{"attn_scale": 0.177, "parallel_block": false, "init_std_qkv": 0.0361, "lr_mult_qkv": 0.4}
MLP neurons of a small language model. Each row is named by its layer, matrix (up: input weights) and neuron, and shows model dimensions 96-159. Each number is 200 + 40 x the weight over its row's rms, rounded and kept within 0 to 999.
Before each neuron's rows, "fires on" lists the tokens most often at its 100 highest values on Wikipedia text that the model never trained on; "fires in" lists the words (lower case) most often at its 100 highest values on Wikipedia text that the model never trained on.

fires on: " to", " with", " of", " and"
fires in: "to", "with", "of", "and"
L4.up31,263,259,178,196,189,165,145,233,135,207,147,176,219,148,143,278,233,159,193,174,244,250,198,188,167,265,180,226,208,121,213,233,228,143,253,197,170,243,249,210,155,165,225,218,218,129,211,178,174,99,211,138,170,232,132,252,213,203,175,315,269,188,186,176

fires on: " can", "ly", " of", " in", "al"
fires in: "can", "of", "in", "canvas"
L6.up415,271,217,190,237,204,240,192,213,180,217,83,179,161,212,132,212,197,219,198,220,273,247,181,209,263,163,247,123,180,229,232,174,160,231,151,217,209,171,243,155,229,239,205,132,157,291,190,208,201,257,172,201,171,266,221,238,132,242,177,229,202,250,239,230

fires on: " by", " on", " of", " with", " in"
fires in: "by", "on", "of", "with", "in"
L4.up510,198,189,172,188,181,226,206,191,134,216,196,128,251,176,113,191,242,187,228,195,141,245,239,259,164,146,253,184,263,218,273,205,135,75,229,182,170,222,244,188,194,220,210,166,232,242,180,249,189,219,139,129,226,255,151,211,274,208,271,128,223,210,98,168

fires on: " on", " to", " out", "ed"
fires in: "on", "to", "off", "out", "from", "live"
L4.up640,183,209,180,239,221,205,206,207,164,200,210,232,218,161,181,221,136,185,288,204,174,281,166,206,245,164,213,262,295,212,161,211,179,161,225,156,198,278,255,193,185,157,221,304,231,184,246,178,232,182,192,180,286,231,219,179,190,181,231,195,214,176,193,200

fires on: "s", "t"
fires in: "s", "t"
L4.up458,184,226,291,146,166,256,170,254,199,170,208,124,171,242,176,211,211,176,204,213,202,173,168,231,188,213,215,288,212,212,176,176,226,148,166,144,137,284,137,286,146,255,193,220,95,242,260,217,193,197,209,158,167,142,165,172,178,198,196,123,197,116,246,257

fires on: " A", " The", "A", "The", "the", " a"
fires in: "the", "a"
L4.up394,212,204,233,256,198,255,251,164,187,185,226,127,274,211,228,230,208,174,257,181,172,200,251,184,164,209,162,173,138,156,254,302,245,202,236,178,172,246,208,201,219,103,194,255,222,220,275,247,178,187,165,164,240,206,217,182,175,176,223,223,183,166,168,212

fires on: " as", " in", " for", " to", "oc", " be"
fires in: "as", "in", "for", "to", "be", "democrat"
L4.up686,206,206,199,185,152,201,124,219,246,231,219,153,216,239,197,214,229,208,297,149,115,205,202,217,241,193,205,222,179,155,176,215,164,180,209,209,257,209,180,256,211,189,184,205,212,171,287,170,205,209,241,164,158,192,202,226,229,178,214,167,177,201,180,200

fires on: " an", " with", " featured", " has", " released", " includes"
fires in: "an", "with", "featured", "has", "released", "includes"
L6.up120,229,207,195,218,205,197,203,204,211,230,171,163,184,257,190,119,169,165,194,163,238,219,230,199,111,215,137,182,226,213,167,247,192,219,189,223,147,247,202,202,164,116,193,180,165,236,250,269,198,176,180,198,195,177,236,258,177,156,162,168,258,198,141,243

fires on: "s", "w"
fires in: "s"
L4.up448,206,211,188,132,207,219,213,164,183,139,200,204,148,185,175,186,168,194,131,245,280,174,226,206,219,226,213,190,174,234,254,89,209,141,162,168,306,260,210,178,144,243,201,227,208,275,287,174,215,184,196,149,258,164,166,213,302,255,330,184,206,229,169,275

fires on: " an", " the", " its", " for", " December", " to"
fires in: "an", "the", "its", "for", "national"
L6.up383,271,253,157,162,272,201,173,206,183,228,147,158,229,184,195,327,215,214,188,235,199,246,194,217,268,69,181,175,193,203,228,222,224,133,248,172,122,224,249,223,100,147,230,210,232,190,237,182,231,133,109,170,138,212,175,212,184,217,139,215,192,211,238,167

fires on: " who", " and", " he", " they", " the"
fires in: "who", "and", "he", "they", "the"
L6.up160,265,241,210,152,202,205,193,224,200,151,173,130,242,243,208,221,231,186,209,203,138,208,126,222,171,251,198,231,221,224,225,156,240,222,198,234,272,207,199,225,247,120,164,192,213,233,254,181,238,110,217,220,216,199,181,196,130,173,176,239,186,219,250,230

fires on: " the", "the", " a", "s", " A", " this"
fires in: "the", "a", "s", "this"
L6.up137,277,180,199,163,256,203,232,234,206,225,239,213,274,275,223,176,136,197,200,243,158,174,187,158,107,210,128,205,147,154,213,247,172,240,204,204,179,268,181,234,273,190,152,130,199,199,280,211,140,219,230,165,200,245,202,218,107,194,213,251,244,294,167,194

fires on: " and", " Authority", " but"
fires in: "and", "authority", "but"
L4.up714,259,220,173,217,168,196,187,170,214,243,163,84,255,128,173,174,147,217,212,200,210,220,204,192,156,205,219,205,176,186,280,182,232,241,243,198,183,159,182,226,198,197,96,166,207,224,222,244,274,171,190,230,175,242,210,295,217,163,204,204,172,193,161,197

fires on: " they", " can", " They", "in", "with", " to"
fires in: "they", "can", "we", "to"
L4.up252,207,218,219,256,190,293,149,246,114,215,175,162,203,200,178,168,186,207,220,194,257,154,263,186,189,165,225,196,117,217,181,115,250,275,192,137,207,198,238,218,217,248,162,189,209,246,178,257,73,209,191,274,184,218,195,209,201,204,235,171,193,213,184,213

fires on: " to", " can", " may", " would", " will", " could"
fires in: "to", "can", "may", "would", "will"
L4.up4,280,161,237,141,196,181,197,224,202,293,180,201,211,163,167,185,182,166,179,184,194,115,227,218,176,206,255,185,163,199,267,167,249,278,261,145,177,236,233,240,141,217,206,181,251,183,341,209,212,174,163,214,219,216,153,289,215,170,236,242,224,171,277,178

fires on: " in", " as", " and", "er"
fires in: "in", "as", "and"
L4.up58,223,160,225,257,219,159,150,267,174,178,207,212,255,139,230,178,188,226,145,281,252,252,165,222,156,206,180,151,188,218,161,174,195,169,186,174,285,237,298,221,224,181,159,266,162,208,220,129,128,159,247,157,194,198,214,243,245,197,198,179,241,185,184,166

fires on: " It", " which", " it", " station", " album"
fires in: "it", "which", "station", "album"
L6.up462,255,131,157,245,167,149,204,142,150,232,154,186,205,185,213,224,217,150,158,238,206,195,214,200,190,206,149,198,192,180,250,256,258,188,221,209,186,282,265,198,164,194,190,199,230,122,241,199,205,109,162,212,245,179,266,252,212,133,212,199,134,185,134,204

fires on: " of", " at", " to", " in", " from"
fires in: "of", "at", "to", "from", "in"
L6.up428,196,232,165,187,136,253,130,192,273,180,181,135,172,214,260,182,236,131,241,184,302,224,218,183,230,169,206,190,245,230,185,218,173,211,217,136,214,199,242,241,170,148,182,167,177,201,178,235,219,176,150,203,164,190,217,193,184,188,209,192,276,166,200,244

fires on: " an"
fires in: "an"
L6.up352,268,192,134,225,265,186,211,181,221,199,190,175,178,234,184,164,155,175,221,202,200,260,203,207,189,217,169,212,184,218,202,219,241,201,213,179,248,226,238,208,97,172,160,160,198,180,202,249,152,144,196,181,205,212,216,190,330,205,133,220,233,216,246,227

fires on: " the", " name", "the", "The"
fires in: "the", "name"
L6.up496,224,178,125,234,229,189,172,181,148,287,243,235,197,251,214,254,190,218,264,160,148,141,191,223,170,178,249,183,218,239,245,234,145,227,158,185,238,245,226,181,176,121,139,114,115,190,227,204,194,168,260,115,175,218,193,241,223,215,217,195,195,180,112,209

fires on: " and", " it", " which", " This"
fires in: "and", "it", "which", "this"
L6.up636,225,177,186,188,257,200,210,210,145,213,199,213,254,190,238,245,186,223,258,233,228,207,228,263,152,229,213,235,151,181,100,251,226,215,176,194,204,192,212,194,160,196,226,266,247,133,230,206,178,240,185,221,202,193,180,203,180,221,143,183,151,152,178,200

fires on: " also", " Website", " Synonyms", " still", " Authority", "Source"
fires in: "also", "website", "synonyms", "still", "authority", "source"
L4.up584,176,184,184,238,191,285,212,254,188,230,159,213,210,168,253,142,180,172,217,240,178,228,196,185,230,149,136,171,125,144,193,213,257,216,232,118,166,206,238,171,215,276,150,190,258,150,172,230,228,182,205,140,170,253,248,262,243,240,259,192,238,201,161,246

fires on: " of", " with", "0", "9"
fires in: "of", "with", "00"
L6.up743,258,148,215,276,238,264,193,168,182,239,192,131,252,195,206,202,255,194,220,249,209,215,195,194,181,215,224,189,212,212,223,202,174,191,200,137,147,210,198,272,196,259,196,223,109,220,169,205,213,209,235,213,198,238,152,166,214,197,210,214,205,158,121,137

fires on: " on", " addition", " at", " number", " Released"
fires in: "on", "addition", "released", "number"
L4.up651,234,188,204,167,195,243,222,254,209,200,216,141,290,158,161,252,234,163,189,231,285,166,225,190,241,172,216,254,258,231,221,190,214,259,269,203,211,215,147,170,235,245,210,85,273,218,221,194,223,228,223,175,210,229,222,200,179,181,231,219,200,217,194,164

fires on: " of", " in", " on", " from", " West"
fires in: "of", "in", "on", "from", "west"
L4.up759,235,210,192,210,271,228,127,176,179,157,239,227,234,161,149,285,234,134,182,245,194,169,209,203,247,199,217,184,206,283,250,197,226,218,216,172,166,252,175,179,173,251,165,204,144,234,139,155,113,197,195,186,96,190,214,190,242,148,213,194,184,155,225,194

fires on: " to", "ed", " and"
fires in: "to", "and"
L6.up401,258,201,217,204,198,166,136,191,227,236,185,196,184,301,215,205,161,243,255,222,188,163,178,224,158,222,170,195,196,153,146,209,255,185,177,140,271,209,170,182,199,159,207,182,275,232,216,181,271,267,191,168,168,220,177,303,172,251,205,155,162,238,197,132

fires on: "s"
fires in: "s"
L4.up283,223,266,186,207,253,256,269,191,159,282,242,212,215,240,165,136,201,201,261,287,251,184,199,258,152,209,74,220,188,165,192,204,230,188,243,111,228,288,153,228,227,228,231,142,206,170,200,203,193,187,209,111,113,220,190,210,164,230,205,164,192,202,93,237

fires on: "s", "ur"
fires in: "s", "hastings", "las"
L4.up422,233,182,161,124,208,225,251,165,211,193,220,130,200,177,191,195,201,237,243,207,205,210,247,152,107,235,211,267,167,201,155,133,313,164,202,218,206,183,123,250,226,204,180,191,141,282,114,197,215,235,174,133,137,184,175,254,208,269,243,145,175,173,185,218

fires on: " from", " m", " place", " in", " ft", " north"
fires in: "from", "in", "ft", "place", "north"
L6.up378,200,218,210,160,184,189,182,192,253,207,240,170,174,183,155,211,230,177,157,222,236,176,189,229,176,201,262,162,148,194,191,147,202,191,174,201,185,219,174,143,162,198,219,247,226,185,219,168,190,166,140,239,128,213,200,212,186,168,214,213,219,166,199,206

fires on: " of", " and", " for", " to"
fires in: "of", "and", "for", "to"
L4.up502,284,312,192,197,238,225,190,179,180,234,185,147,162,161,225,201,228,164,223,200,170,261,142,203,215,206,185,146,197,195,219,246,173,242,254,292,237,162,229,220,181,128,207,208,152,214,176,278,141,147,187,182,176,161,156,197,215,191,242,185,272,230,169,144

fires on: " of", " in", " and"
fires in: "of", "in", "and"
L4.up478,206,173,113,168,224,208,161,242,294,240,244,142,175,203,210,233,269,215,114,233,185,283,194,153,256,176,177,217,246,225,225,193,221,88,262,184,210,195,232,138,180,140,269,153,175,166,229,191,213,156,157,216,177,216,192,138,214,157,213,191,120,246,252,216

fires on: " in", " In", " March", "ing", "in"
fires in: "in", "march", "during"
L4.up397,219,206,202,245,206,183,186,202,178,214,195,214,205,209,149,210,241,240,205,198,253,226,169,175,209,162,242,163,265,112,220,208,165,229,132,170,77,192,224,242,184,213,131,206,124,199,231,198,241,123,167,114,155,223,169,283,227,167,234,289,300,220,206,147

fires on: " in", " on"
fires in: "in", "on"
L6.up600,190,149,178,244,181,201,165,269,61,190,242,179,232,222,171,138,231,200,221,106,209,148,228,246,203,210,205,219,230,151,178,205,245,186,202,191,248,270,230,232,221,186,175,244,180,212,228,237,262,158,234,116,122,247,173,301,198,97,107,158,176,155,223,184

fires on: " in", " In", " since", " from"
fires in: "in", "since", "from"
L4.up424,231,209,182,221,167,245,198,239,151,202,188,232,193,134,173,162,154,196,161,165,278,236,220,199,165,278,186,280,217,202,231,129,257,160,213,197,201,209,233,187,230,253,201,133,231,214,217,135,216,186,190,160,123,182,212,207,232,129,197,172,202,206,90,205

fires on: " to", " Gro"
fires in: "to"
L6.up162,241,211,200,165,195,178,209,200,226,169,167,183,158,184,162,145,289,114,169,194,190,170,192,188,178,200,170,164,159,149,100,152,199,169,187,197,201,247,173,137,191,182,217,141,275,234,243,241,222,200,175,215,218,209,209,280,213,162,205,221,235,215,173,210

fires on: " at", " of", " from", " to"
fires in: "at", "of", "from", "to"
L4.up484,226,198,298,194,245,166,196,184,192,200,216,162,230,242,172,191,215,215,242,217,289,259,203,196,161,207,196,151,204,185,182,230,213,164,244,192,170,249,232,227,219,199,210,211,207,200,175,221,172,172,199,218,225,177,156,196,158,182,263,201,148,124,173,183

fires on: " a", "A", " Sa"
fires in: "a"
L6.up153,154,186,200,199,206,249,244,165,236,261,309,215,250,202,243,190,181,162,226,159,235,206,136,264,157,210,177,175,218,172,213,207,143,184,268,193,158,237,192,210,156,158,223,174,206,216,236,187,174,171,164,220,176,201,164,195,149,145,169,302,206,257,215,214

fires on: " that", " This", " this"
fires in: "that", "this"
L4.up604,263,138,196,230,177,220,231,140,194,245,230,168,230,193,208,240,138,202,241,176,203,187,129,246,196,235,123,176,154,204,230,132,202,196,264,231,283,198,251,219,158,101,195,267,192,237,200,221,129,180,264,233,163,210,190,248,196,179,207,232,155,231,177,271

fires on: " of", " that", " and", " who", "y"
fires in: "of", "that", "and", "who"
L4.up521,218,259,185,265,247,202,247,156,151,171,177,243,260,200,154,206,155,176,167,187,163,213,167,124,137,173,249,112,173,256,251,188,161,189,158,215,223,188,251,148,158,216,196,181,250,222,123,237,204,191,176,146,209,172,198,241,188,237,143,233,217,204,169,169

fires on: " of", " at", " for"
fires in: "of", "at", "for"
L4.up488,211,202,114,141,215,314,253,176,116,201,112,170,212,196,128,245,171,228,266,112,260,192,234,168,255,257,236,144,227,185,224,106,185,143,191,157,211,228,239,193,211,153,219,164,151,175,152,170,278,237,176,183,160,278,199,238,195,140,265,96,189,204,171,249

fires on: " in", " of"
fires in: "in", "of"
L6.up638,246,187,136,199,219,146,159,160,186,197,204,138,269,189,254,228,245,181,243,210,216,177,182,211,155,242,308,120,248,175,222,224,268,171,164,200,187,210,158,258,272,198,205,146,264,253,254,181,249,319,215,164,246,234,179,254,146,176,281,173,224,222,150,146

fires on: " that", " of", " the", " by", "whose", " with"
fires in: "that", "of", "the", "by", "whose", "with"
L6.up36,176,196,228,259,171,197,162,141,227,172,189,160,152,247,152,232,212,233,213,199,184,172,223,206,186,183,176,183,179,230,230,234,213,234,191,181,198,240,273,159,190,161,109,199,235,207,268,265,175,251,175,204,242,163,179,224,177,179,176,271,247,297,155,203

fires on: "et", " to", " on", " and", " in", "er"
fires in: "to", "on", "and", "in", "et", "folketing"
L4.up202,286,215,173,195,166,251,291,193,189,248,173,183,238,182,180,141,145,252,164,197,129,224,204,246,197,226,169,137,165,155,196,239,164,204,190,169,256,214,231,228,271,197,286,230,253,137,244,155,197,185,152,157,208,163,189,245,207,216,135,213,259,194,196,215

fires on: " and", " or", " a", " of"
fires in: "and", "or", "a", "of"
L6.up79,192,157,253,277,207,249,254,201,245,196,184,233,293,233,152,224,273,244,194,188,256,237,202,203,145,212,212,148,204,186,164,240,182,160,179,203,248,200,290,256,148,206,179,232,142,208,256,235,270,201,195,158,228,158,176,282,124,202,182,209,213,188,214,232

fires on: " and", " de", " or", " for", " including", " the"
fires in: "and", "or", "for", "the", "despite", "including"
L6.up426,183,242,279,179,312,165,206,202,142,170,144,165,256,136,195,182,198,160,166,231,186,168,164,189,237,203,177,250,191,197,287,172,257,285,222,197,213,210,287,139,220,189,205,207,205,174,201,134,224,157,246,184,175,275,274,192,168,213,137,209,229,143,195,183

fires on: " at", " to", " of", " At", " The"
fires in: "at", "to", "the", "of"
L4.up358,215,143,224,195,250,194,168,202,162,155,219,143,180,256,193,240,209,170,207,152,174,178,247,174,196,238,189,225,162,180,265,218,245,197,255,177,153,250,275,205,228,161,124,206,173,244,189,159,143,189,188,182,178,187,196,182,170,158,234,258,242,251,198,143

fires on: " which", " it", " It", " was", " that"
fires in: "it", "which", "that", "was"
L6.up275,269,199,204,148,246,155,180,269,246,173,272,208,184,242,163,172,202,191,190,249,138,202,209,229,280,293,185,184,137,196,183,225,233,202,253,235,184,228,232,195,131,221,148,170,224,205,228,235,236,213,210,151,243,130,168,242,190,206,183,211,161,234,179,162

fires on: "s", " The", "or", "the", " Her", "The"
fires in: "the", "s", "her", "these"
L4.up408,241,186,279,181,219,237,177,185,206,161,263,142,248,175,276,197,179,139,239,185,142,183,221,123,174,169,130,170,236,252,204,199,235,196,197,192,151,156,244,188,207,142,288,197,193,242,241,163,140,230,184,168,229,212,264,244,164,169,239,167,187,137,135,223

fires on: " an", "bo", "er", " build"
fires in: "an", "build"
L6.up297,206,265,198,142,202,198,219,141,202,195,224,245,169,255,184,168,53,118,178,206,134,239,197,184,151,239,211,264,213,162,230,192,199,194,146,156,228,208,209,180,169,185,190,225,177,143,251,172,185,220,201,209,305,225,254,240,147,169,134,189,222,197,152,280

fires on: " to", " not"
fires in: "to", "not"
L4.up439,191,199,199,201,248,159,130,214,222,199,141,156,137,349,166,184,191,159,183,248,189,195,221,256,230,205,231,226,170,148,193,226,286,223,127,156,160,197,165,122,272,231,116,206,166,172,282,259,197,230,231,150,226,221,203,170,209,236,162,249,226,319,182,199

fires on: " to", " is", "o", " was", "As"
fires in: "to", "is", "too", "was", "assad"
L4.up645,179,177,207,178,229,206,170,161,168,244,240,118,169,234,117,203,227,176,240,176,152,140,143,238,138,247,215,253,211,160,246,176,196,242,208,205,193,207,161,107,123,229,199,238,186,178,195,235,244,188,165,231,245,174,161,256,227,179,175,211,206,230,222,175

fires on: " of", "s", "t", " office"
fires in: "of", "las", "office"
L4.up275,131,208,170,241,229,284,209,250,140,186,174,229,232,204,216,216,156,150,225,255,206,211,199,279,147,252,124,230,185,239,261,202,200,163,200,232,268,224,151,164,218,219,178,196,281,214,232,232,227,173,119,222,191,187,199,227,222,271,205,220,211,143,173,191

fires on: " by", " under", " of", " in"
fires in: "by", "of", "under", "among"
L6.up409,171,237,218,180,203,180,187,268,191,195,192,216,239,176,184,287,213,148,159,169,256,213,212,203,247,255,174,194,244,198,241,222,246,236,155,187,172,203,300,120,225,217,220,181,188,138,220,272,205,196,189,94,247,206,198,216,146,217,220,251,224,176,177,246

fires on: " but", " and", " where", "final", " as"
fires in: "but", "and", "where", "as", "finals", "whereas"
L4.up257,239,239,245,239,219,194,205,186,229,211,212,161,234,221,225,206,255,273,249,166,229,194,185,180,240,174,109,143,184,215,157,174,205,235,121,223,196,180,192,219,233,236,183,95,171,207,169,236,217,254,246,130,189,218,236,138,201,203,206,196,155,190,227,239

fires on: " and"
fires in: "and"
L4.up80,275,233,153,184,250,162,288,192,185,148,177,182,206,180,111,222,186,192,137,182,241,191,200,167,121,190,218,221,249,270,214,147,172,205,149,199,276,182,251,164,232,190,175,194,197,223,181,224,203,137,272,289,270,202,281,194,228,245,196,274,200,160,217,182

fires on: " of", " as", " to", "ed"
fires in: "of", "as", "to"
L6.up690,234,220,234,207,218,194,188,246,203,229,136,162,197,161,161,194,228,213,222,220,223,165,170,230,238,169,233,127,140,227,185,187,182,195,163,216,173,228,283,287,236,141,284,200,176,215,169,259,133,193,211,141,206,294,155,143,220,209,255,194,181,160,136,108

fires on: " of", " on", " W", " time", " to"
fires in: "of", "on", "time", "to"
L4.up489,208,162,187,175,215,182,182,196,195,165,165,189,263,224,210,209,198,129,212,224,171,169,206,232,142,235,251,135,186,191,197,145,165,257,222,175,205,254,195,219,168,189,211,163,202,166,191,272,363,225,274,121,225,168,219,240,202,198,147,176,223,205,157,163

fires on: " to", " of", " by", "ly"
fires in: "to", "of", "by"
L4.up258,228,210,205,189,220,201,156,178,171,124,162,181,198,181,297,209,248,163,113,226,191,213,176,177,190,222,213,196,208,214,195,283,160,214,214,182,177,212,167,182,241,197,193,232,134,181,201,210,143,232,210,130,196,207,215,169,210,155,210,211,227,285,192,205

fires on: " and", "al", " international", " local", " American", "Professional"
fires in: "and", "international", "professional", "local"
L6.up569,183,209,182,178,231,182,213,127,231,219,162,189,170,159,220,135,199,274,150,180,217,259,190,183,217,127,203,216,172,226,170,235,233,112,197,215,197,292,285,183,161,133,212,243,242,208,173,180,263,139,253,180,218,194,240,170,182,200,186,126,136,231,150,236

fires on: " to", "to", "3", " time"
fires in: "to", "time"
L4.up586,248,183,210,217,231,239,187,221,248,180,188,259,252,236,144,271,206,198,180,179,204,180,164,177,214,156,212,236,172,187,250,217,286,266,244,203,172,182,242,218,209,135,197,139,244,203,229,240,199,129,235,206,189,181,208,188,171,219,147,176,130,125,213,178

fires on: " that", " the", " a", " his"
fires in: "that", "the", "a", "his"
L6.up756,198,200,229,191,163,216,178,133,115,288,209,144,217,211,245,202,222,201,275,248,170,175,166,239,128,149,210,151,174,198,146,171,170,168,229,256,223,197,280,219,163,167,160,103,181,189,221,234,285,287,174,179,269,188,238,185,221,198,256,132,165,263,117,199

fires on: " from", " by", "s", "ing", " to"
fires in: "from", "by", "say", "to"
L4.up648,175,207,203,103,172,169,107,172,190,180,308,142,191,220,132,215,199,114,192,181,194,198,208,170,145,241,243,267,261,149,275,171,119,204,239,180,130,172,161,139,245,178,224,244,149,222,205,249,162,175,232,244,175,177,192,204,208,213,238,168,290,250,223,170

fires on: " the", " and", "mi", " his"
fires in: "the", "and", "no", "his", "a"
L6.up546,239,185,155,196,187,221,175,146,181,203,198,144,258,264,136,221,279,255,265,203,238,193,160,269,189,204,116,206,173,219,170,278,201,245,198,163,164,171,157,111,180,158,201,145,223,274,208,149,150,172,158,205,176,194,217,187,228,182,146,191,153,188,163,205

fires on: " of", " and"
fires in: "of", "and"
L4.up154,147,200,156,196,279,169,173,235,269,182,219,158,222,230,245,214,201,187,243,193,149,215,171,254,199,206,201,176,211,259,241,226,182,241,173,271,199,244,203,173,201,183,173,251,176,203,135,229,158,208,182,187,196,285,221,169,200,163,241,252,234,192,181,303